MLP neurons of a small language model. Each row is named by its layer, matrix (down: output weights) and neuron, and shows model dimensions 16-143. Each number is 500 + 40 x the weight over its row's rms, rounded and kept within 0 to 999. Numbers have three digits each.
After each neuron's rows, "fires before" lists the tokens most often just after its 100 highest values on Wikipedia text that the model never trained on. A number after a token or word is its count.

L7.down176:491470498555593505538480541520487538519502527567557447489513572462516479549467566504536477499457474493555557473539494583512497516419529392479462441553470498511488484574528539546462490527486553506495522425449461520457518517492435545517564439527498528557485449520558495461522495460452476474425598494509577535486508472465501465416504517459540521482498535465498473519493511482488417533444
fires before: "y" 14, "al" 13, " of" 9, "h" 6, "ter" 5, "ally" 4

L6.down651:456556503441505482419518515444451459549531480481455501492514456531482408502512481538473572517449586516488516524503577529493542479472564465494499452536457440478537440591459581469425529497480512529513529470465493512518519454486464508509486475545437556444488494531520540549488524593529481400480457518523517531458467554438498519436455441492534518536489509504574571514512566499463513445509
fires before: "al" 11, "ult" 11, "ist" 8, "p" 8, "us" 6, "ident" 6

L5.down395:539476450434530531471451421423405528492468552488448478498539416471486406473528512482470492579545483462516544584496500516523553461429538498503470494583506470500452486505484511511427448515579460473556496489433525489480491520530546487541529479471454503447549532547567445472535475421449511481502470574536572562454505476516477499575445524474504504539529527465551491524499493476495498419419
fires before: "al" 32, "an" 7, "y" 5, "ity" 5, "ation" 5

L5.down909:433541531506469496558510418524409511542564555475512470582538499506529533510584417409466484476452459547490547502543490436505478533523521471471450459550472471515553493501469553528484496453467487456482510473540504517480491549503502498515497491476521516503558552442476501485421405507500471415477494524515496502447547514530525458538486530549538532522532500513604519416456515530547580525512
fires before: "tion" 20, "ally" 10, "de" 10, "ated" 6, "th" 6, "al" 5

L4.down464:440479502543493501515449427604468470520522451587468487594513517494497475495471511587547560545484456502513507564452497495479573493498476472528551487394551477473538460474523563510546472510598505473508420513466554482535459387479493516552481524521527485500528470474565492511446534542512430524451469487500528553463518493472515450510545487462523490517409535518454566524504494494520507496518
fires before: "le" 20, "ic" 16, "gu" 10, "y" 9, "les" 6, "e" 5

L3.down594:525526442541477450504533471489475489513550504555496402482506507498485409454507549497444521536435493556516451513463453515553469557498514457498540512491559511463437578544479511501554522450483547444517544533578553437522478499459546458447516502459447459547520476474483451513560536594462534444490420490483550510490425556445472571447555454516486483525484492516502496481543569509441531489440
fires before: "re" 15, "lu" 12, "d" 8, "io" 7, "al" 6, "ra" 6

L5.down963:567441560519500550538417470595455443559548486496445481493427517516542487484510480514526493550495511523512494498503524484504534488490586522487482512497497486523520557511487500521469603526599422489530485531507456535495498544487555438457450530426455480540512550434488512508496461477471511488414463470487548545477523464493556479480553523516532493472465492501524546547433458504487462506523
fires before: "le" 14, "op" 9, "les" 8, "ly" 7, "ing" 6, "l" 6

L2.down242:443465476542525469557511582554523509449574460511529547502548564473437515486492532489566522506497502473467548512458533460518454544515489535531500487572504602487480549402516474514489536462520498502493523515529540483513534515487464479495574539532509512502515516503484422478437445465493512562520590518543538468471456485508576462454470514470438527508504550489480463456500598561485471481537
fires before: "re" 15, "ad" 14, "d" 7, "ä" 5, " N" 5, "i" 5